From a checkpoint of a small transformer trained on Wikipedia.
Size: 16 layers, width 192, MLP 512 SwiGLU, vocabulary 8192.
Architecture: LayerNorm before each block, rotary positions, biases.
MLP neurons of a small language model. Each row is named by its layer, matrix (gate and up: input weights; down: output weights) and neuron, and shows model dimensions 64-159. Each number is 128 + 32 x the weight over its row's rms, rounded and kept within 0 to 255. Numbers have three digits each. A neuron's up and down rows have the sign that makes its largest values positive.
Before each neuron's rows, "fires on" lists the tokens most often at its 100 highest values on Wikipedia text that the model never trained on.

fires on: " of", "ed"
L2.gate31:156143123100155069171150103114119094074110117142155185114181163101134157135146130142146127150128146093070175143127128158124144174116066148141163117139099080122107159099176069119139154113061138137124164142166118133223090131131144132139132087140177124075087105163094068168096080110137093041
L2.up31:064171146098168107077099165099066121135146165167133132130104135107123190141190119128109116139113157114119125090141086122128113182134093138149148171128100199159127142193137065164113083079083139115156030141117127089117102119110069110111137152108127100164104117138141147190137098172156117160
L2.down31:141114103109105120096106175092160133157097141196105100123120110085118188130141127153000169103156116131187128097145125107115111128157068123090125122146087117148117089157103122140137174120192122130132084115158121158131140150159097060134140140101093121173113128152189106122082121159120170195

fires on: ".", ";", ":", ","
L9.gate98:102121109068169085158156116073152115052121149108139147160105162072137122104126084155138129134183134111182132092102184144092164096141110155070150186140176144109121118139146120092116104146124071124141122164142133123125128099109106177105116152096078083087097158054172145137123173079104157101
L9.up98:086103110100071128187133156117094098170168137115156154137124116145177144117140113138123121126124090120172158181132120144101134075070132115103131140066149130092129115145102162119139130132129072130153105125170187080152132173097153173061188145102106087154130124124175132130167134132148140128
L9.down98:099158175125082078080130117128133164162072102163114121121152072186101109118117144104067107090142112155203169180156063091081113079080130133154060078160075108189147123119124128139094167146137139161156134125116141137110149147105082127126060190177132132168105132150182093176153126141127100139

fires on: "."
L9.gate61:066141106178105132113157149151152138113134109096138136185115141148175100151117078143114092137181109076098136109084103133117165040073124155105094109124137107152161075131122200109155113131088085098166168154166131071217206111136090167099151149138065187142112113098160088140162162157087151144
L9.up61:154102157132110131125139106086070136097099171119101130148103127077161117113124129151130093160164146142114097108154164107100147090103116087083184129148151151125116157066112155122114076234069118170131110125153180136136173102129094122082078109143118105144062097120120097220115172129117178139
L9.down61:065106105142116085124144088130141180121076147152112120147120094124130122135080099116012187125135073094188128174139106125098073094084118151163098108111094136114104135151079130131080215143099114077169174171127121141171084178151168144092106134184129144146149098107195129188149170126097098163

fires on: " of", " for", "sh", "col"
L6.gate370:148133078193190120121092147109138186063107114172060092149119173147123192138146148159153124120115182161132138094121112098104147127052113137121170069094184084175172130125175136136133150146122123127125158139155099143103160094079136170134120122091136109111106133111122104091103166186135061134
L6.up370:100150117100168140104097125145117065087147064122143176106083189108121115135169101088145103143133151150090138133122150125183116124128163124157177138164137093191222095136098167116053120142117112114152146140124148089134189112107122213149069076141173116102148120119149149146132107121145133172
L6.down370:085126075167173120087096128161102127082165134076155121121149137138134100114154114114088172122105140147148172131155152183237139128137088102158118132123172091119193053083122172109097108085115081094128120118114088099112148127169172142126146129093113094155151104132145134149146148123143167111

fires on: " km", " north", " east", " south", " northwest", " Road"
L5.gate373:105104132161122076144139109114110123176170128117108120068140128127109110141098184177126135175166125093106072150128150123132114146092123086163126159097155145141109132157124146141099138179094135166119128131103094137080126161162102098066169183164106149142081120101130094150201125055078116159
L5.up373:087098129114115171103141075101175106135101201111162139116153111104106129171098119149134122094184154126119161083111121112145134089155198134076109144172157108122141182179117133134178109147165110199129162118135169068097095163216147132163172122108099169114064131149176084128063197124096085101
L5.down373:198107150121168149141158155224144144121117112114164134190078145120078079181131101131129187081110145139134148125120146112189038116163112126096063122083177130147120152161089118084168095145086145130097190172130135114112199136141109154171163133118097127142117103116135137091134163124124157129

fires on: " The", ":", " the"
L3.gate102:138107088127114153139144120159166103121133123133168151100120115134043129106137123161059121137154149114107184126082117166143142104139135161133164181176125057159094125126104135087122141158135107063209157110102141094124171101127112082116081172087123159196127140155126088123116142083098166085
L3.up102:170079092104071148148110139094102080104137122128097130166096219083133121138164115144112160089060138161123146139119059165137142172129182154153173152191162078178142174106094127108071081126082092105119076134112121159151145116114128127180071135094148167177066071107108094141084158130156133181
L3.down102:147151110136144130121158101119122162138082126098109134095135113145139133138141144154000127113125125115157224156143140164084117101125125131110118123121143184061113114148085126136091073120137119135094170150139094116153153150102092151157141136137117110113120120131197121151141134165093135165

fires on: "°", " highway", " mi", " east", " north"
L6.gate249:056127067077132155131120095086094100124116112138086100148102160148114167129125131169109145193187124099145072136112147131114177137055107074129113065131058068138130138166123133124120086147180128160168148151102119143163141136108135127092142139148094165163067160096133080123195154087155083102
L6.up249:107095105143145165095125059181104127108111163152195080089125089148128150179118178135146115135133157091144095128090120127148137172098145085121208167062149161135149163108158100104129074158094157116120171108122133132131130217152139106101133160119102159139099131199085154173138129152057117137
L6.down249:144146108194085101106135180182110134104063140110115063145095139127114112122128120120189161152096116113107135129151120146130128098201126086087077153115109169150112096156078090093103018119134144151089142173147138101163142073166053131185130156118164103077124119096130127156169169063104123139

fires on: "\n\n", " close", " home"
L9.gate63:156191099112138115162135122104133113067135109139097133112110137117049074169119182148154161153152069130052138093142142078116148186152133104179122074133148146160136161137097146109113128143087163126181191118059174138089092152127164157138121136129085109155138098115133095093110173140098132109
L9.up63:161126100140058088122096182101105164182127208151141139142118113069124120140116145171133122046134125166205166111135164131117195164159131097072144038164110167165174167115169159150068121132097134156144133100163164182113123113098157141067135083093153158130086165128072075133128154140135100172
L9.down63:071129093162114140128151129104126079134187167128173123085124106088185130150117133076193080159126091164116110122120082153104173128054076124189144130119114140196137112159156160134080133089120151111123077060121098180103094099165167135178164091109118139122126150118113105078188096083163160140

fires on: " the"
L2.gate201:142093100110139094153174181142117142102135146066151126143119170125075145125176154154056126140137122131165160128100095137110097133117099121106096134125134123078170131132164141117105144190088148102128127096215149101189193136123094083135076135139072212147117149113167108087090117106100100157
L2.up201:195149081105114059151097150126148046117155081174145091151120147099108112098154128156090134129158181139136082141148080099111109183097149112120152097198108133134080159105122108141085059147069136055207097080113082105167116130090188142134068140122138121152109112138112126114158083099132119148
L2.down201:155129092148127113107132135160140122111111142088125118145126154135105149117147130125000126113132143117114201137168112145143113130122184105086096145135129130134149132084141126137135089161109143107085134142164095143141195150131156091124132162077104108148134170135198086129115097169122088122

fires on: " of", " |", " /", " for"
L7.gate234:119102149129187055105107185102125109119146149124141142138115170178172103177192157158146134163107103100127095055171149135124126168046104165113180166149120120124123097162196108089072060089107090093115133167067109101127181156139143156146070093113142104147176102102149094161141135146137105108
L7.up234:047084155120171124080092154149116130122132054123067118124147148084132077106124111120155144144103165140143133084106143123197100166107095120123158055135107085138122171136105153096106150066099172166115134142124141115159159159159104121139164167129107106115147104095123110146163128101166085159
L7.down234:138140184120132070109112076080124196069108076089136174120104149117123122152165142151164166095060144114155095144176089117187107153076144153151174142084078124068184136138114092102108129132118170105160132154123108114112139154126139149158183110102125109122137173133153190170075132145189119130

fires on: " of", "sh", "o", "ate", " other", "et"
L2.gate388:094119087126091095137101169053140071065111101122106158106154152144155094091085134156141139166074097185190112190139161082076092132071056135081136115092101189177131187131140141199097065155102121100151129121139189149106100162065132164090074167110107134145118141103158093161116142123136111168
L2.up388:057159115125118095090144128147175154044150110102133129128107168093164149121136104093158123127172123170175116102146104089085129116103105155106099173132195138119129200093129123209097114127154099115096193120183092167117150143164086152141115102173157083117151079083137113116132087176167144130
L2.down388:168160112101134155094148126135100111105199166083103058064199124157097089157168127080098138105162201077121110071178121126155116157124138151137059116126144121145140118162079125143162137098122143095144123124091143123134145151112190175087125107171096094168207199119106108085162138123088144138

fires on: ".", ","
L12.gate335:082142126113157137098109171113117076111085153148159154102081152162105099130093061151137124128163104103175098105104116098114132079082126142164109157113098154159085128111118133125129154147129044060183135150142106080183118116088192190115174145102075086191102136089166119133115155118137128122
L12.up335:120144133105127085137131130130117052140122151069151115083155156163110095127069097084151160166152123095140118144129110128123145126127121108071094101101132190126156115161177145163139127133169091134179143156151131167078157075083114176099163126066127113120146089124195125109059143170145200131
L12.down335:175109145143123145128140099129133130159152077110126091064106130115146170152139165142101145104116126103111103143127076159103168122163077084232174101130152122087140124107058102120116222118105086059123206176111120164119086103138085121093113156227124077155118102128153147186150125163123097118

fires on: "-"
L9.gate508:121103103163186053110109157122102073126178153133142140129152149082159163181120129149172156161168156103071118133093183061104105163090117128149135137089164124138130149101143137092179081140114173087136096146120123183140123118149143187119093097074169130109147148136139139135086195136134148049
L9.up508:142083165102042111144090142122150115138149142108136087131107109180115093145136102116135174105100077096182134147096116118087159147115223082199173098116078128127131100121102100135114157078131226191149147096123114132105174135151099102134115081144128119152123105092129137072142137146089185170
L9.down508:091148181129116076122152089101151135124126211127123118101126136150096103111125182073211173097142106143120126118161170183128138130085183088129128106075110184083110083151096109116100023170089158191118130074101128175094124123167083116109135117111093159081116161103139123083146170126135149125

fires on: ":", " of", " until", " since", " on", " April"
L12.gate182:135141157107073087087182144119095117111100114070121168122156187138092121169106091155149137115153152125165125108090143101148115165136102127142115110145121119163157104118199102101126130138116095217138154123074114142131101106057177145126123132101136147144081154162080095108175164038164157128
L12.up182:155121129152154091088140157083105098121135104178142158130098163144046110098115097097124126183181176132121136111126186099128104101169098155103162151116076153172054041108098160091095182145117124133144139169075113154113111106136116081122142179143145091120110106159131108126136186093140196135
L12.down182:137117181112150078128118124070087076140135118103161096168126118101122124110111110173000120120116164151126140119128093145114114078180189126120132153123155110150089118072172132167116177177096095150164185129122117134136067094164100141165119110103145139194135160122117106165106139123131255072

fires on: ".", ","
L12.gate417:121195099151113107115056171098091143125123154165128097115104114144141126138053078127105164184134136136101125148166101052059140117161110184096092115157110140147131042114122095176143158189089115136136085115102137162116105108148129132101173119190105099112098134100106129096155138091151158129
L12.up417:105101134075185147123098156072077056136114156152176157154204107077153132126097183125097168081116171177138157147137118121121128079036129129040180163148131120167124115119117150169142092162112097094206118082145121143114174090130143149151141171163115108100182158145137100153108122139150108114
L12.down417:165128114096110130068174132123145180123178075113133163121156137148150173149128095172000108111173103120148119139146121113120126144161083146170120109134132140121119136122056088119077149122170148146123138165085124106110101144169132124123074128221127143095084121137169166159137152160084119131

fires on: "\n", "\n\n", " ("
L12.gate167:076103144168166084126091136100101092101125139109142132141084166128118141079111120146241123110085112192179155162125160067122091189157151147135126112147099094098122076133179084144118104116157128156150129109059168111141122160142085145127140106060171114078124110122101146146075178103166154149
L12.up167:106184159163118101178126136051159102095115102088158106104120181077152129085160147124140150150135158166140112127117056159140098117146061140134113114120057118149110155086094108158112121167130136105153122207094148094113104141061122104109083181128096097187101185133114185173172141114139138196
L12.down167:139135068107149103118109102179116073107118142189156129148145101099145122072114121153086101126163097137176178126129181150153145143157164037109128159142127112138066142134124170130141139108149166146125119127188103201114116118123151122156109133147123115108080150124172084099111197088144106071

fires on: ":", ")", "ed"
L12.gate298:159131070165152087171131152076125152100129137142120126111180134101136116191103127137117151163177126185101076101139177090164125149126067165102100099076155082100105147152174142075091022159129129163111119134111169156182103050106129214145061065132155148090163088121119090167144059127135162093
L12.up298:151057150070147080036190102121161146069105170179145087103116076144112115161123111116092115132136118164123136091146181095122105181182133130155165117187123124144100128125086147147120132091140133137118142078136113099144110158170169160162128089078161156145157123112162121151174140130177139148
L12.down298:127124186103099098103129152102129141113159125125159161156122109169116106133106100100006132099109105161116175094149129131122158110169137140123109130111102136086150133097064108103087179105141155137139185093153143122120125140155141108136151115154123163139159177083145074133117107151121187146

fires on: "A", "anc"
L4.gate304:102142126139110108155111128103156120119176135139204136141109116128107108131101122171167133180105130103116108146134146098030063128151139127112171123080138098112149099073159134169116125111095196108143166123187082128153117145084150119142089177102145102102136183137170169162164101141048149127
L4.up304:133131128153118140139140094173170115079142193146166135076139067138129143102114135128147098079173122119121125125132152172160181124167092161118105098209099159116055202132074060136073140161084137122071144106150174130135187135165168090158115153108129089195122181097095126073135130150146140147
L4.down304:133127135122083117137202083130107110156139080115098165186066098148184119087152099108092086205132085110125156091132153129119101174116131151126162095180124079173118089091126142107144135083157071125176163055117056126136173171080110152049150103143143139085117122146156172124195133157160111106

fires on: "\n\n", "-", " und"
L10.gate284:125160130124078124171106178133115118110117154124081129110107151117139127113104113107238189108090132111111131099104142146122133179087121143194070078121094081156128140094157122145152107137070205122108105158029141111151113102096155157110080183128136138124159156116122120148101135136112113120
L10.up284:130225166182092105165078116084110114092149113128120110090088106135155135163151106110125149170113105126184117126171110111178135163129098123116103098133129124137145150120173114125083160132177102088152199120134151185105111154118110159139135086081142108118102081084122085137127153137125145190
L10.down284:084155145135137063218194130115091133160108166154114085126129163108129080139103106132143092100135126121084127121100158103180179098107133094125134106154102137140180093183127170113124061117129130116113099096093101136118185148154174111155185134153103161133069105104156151084147159091129151108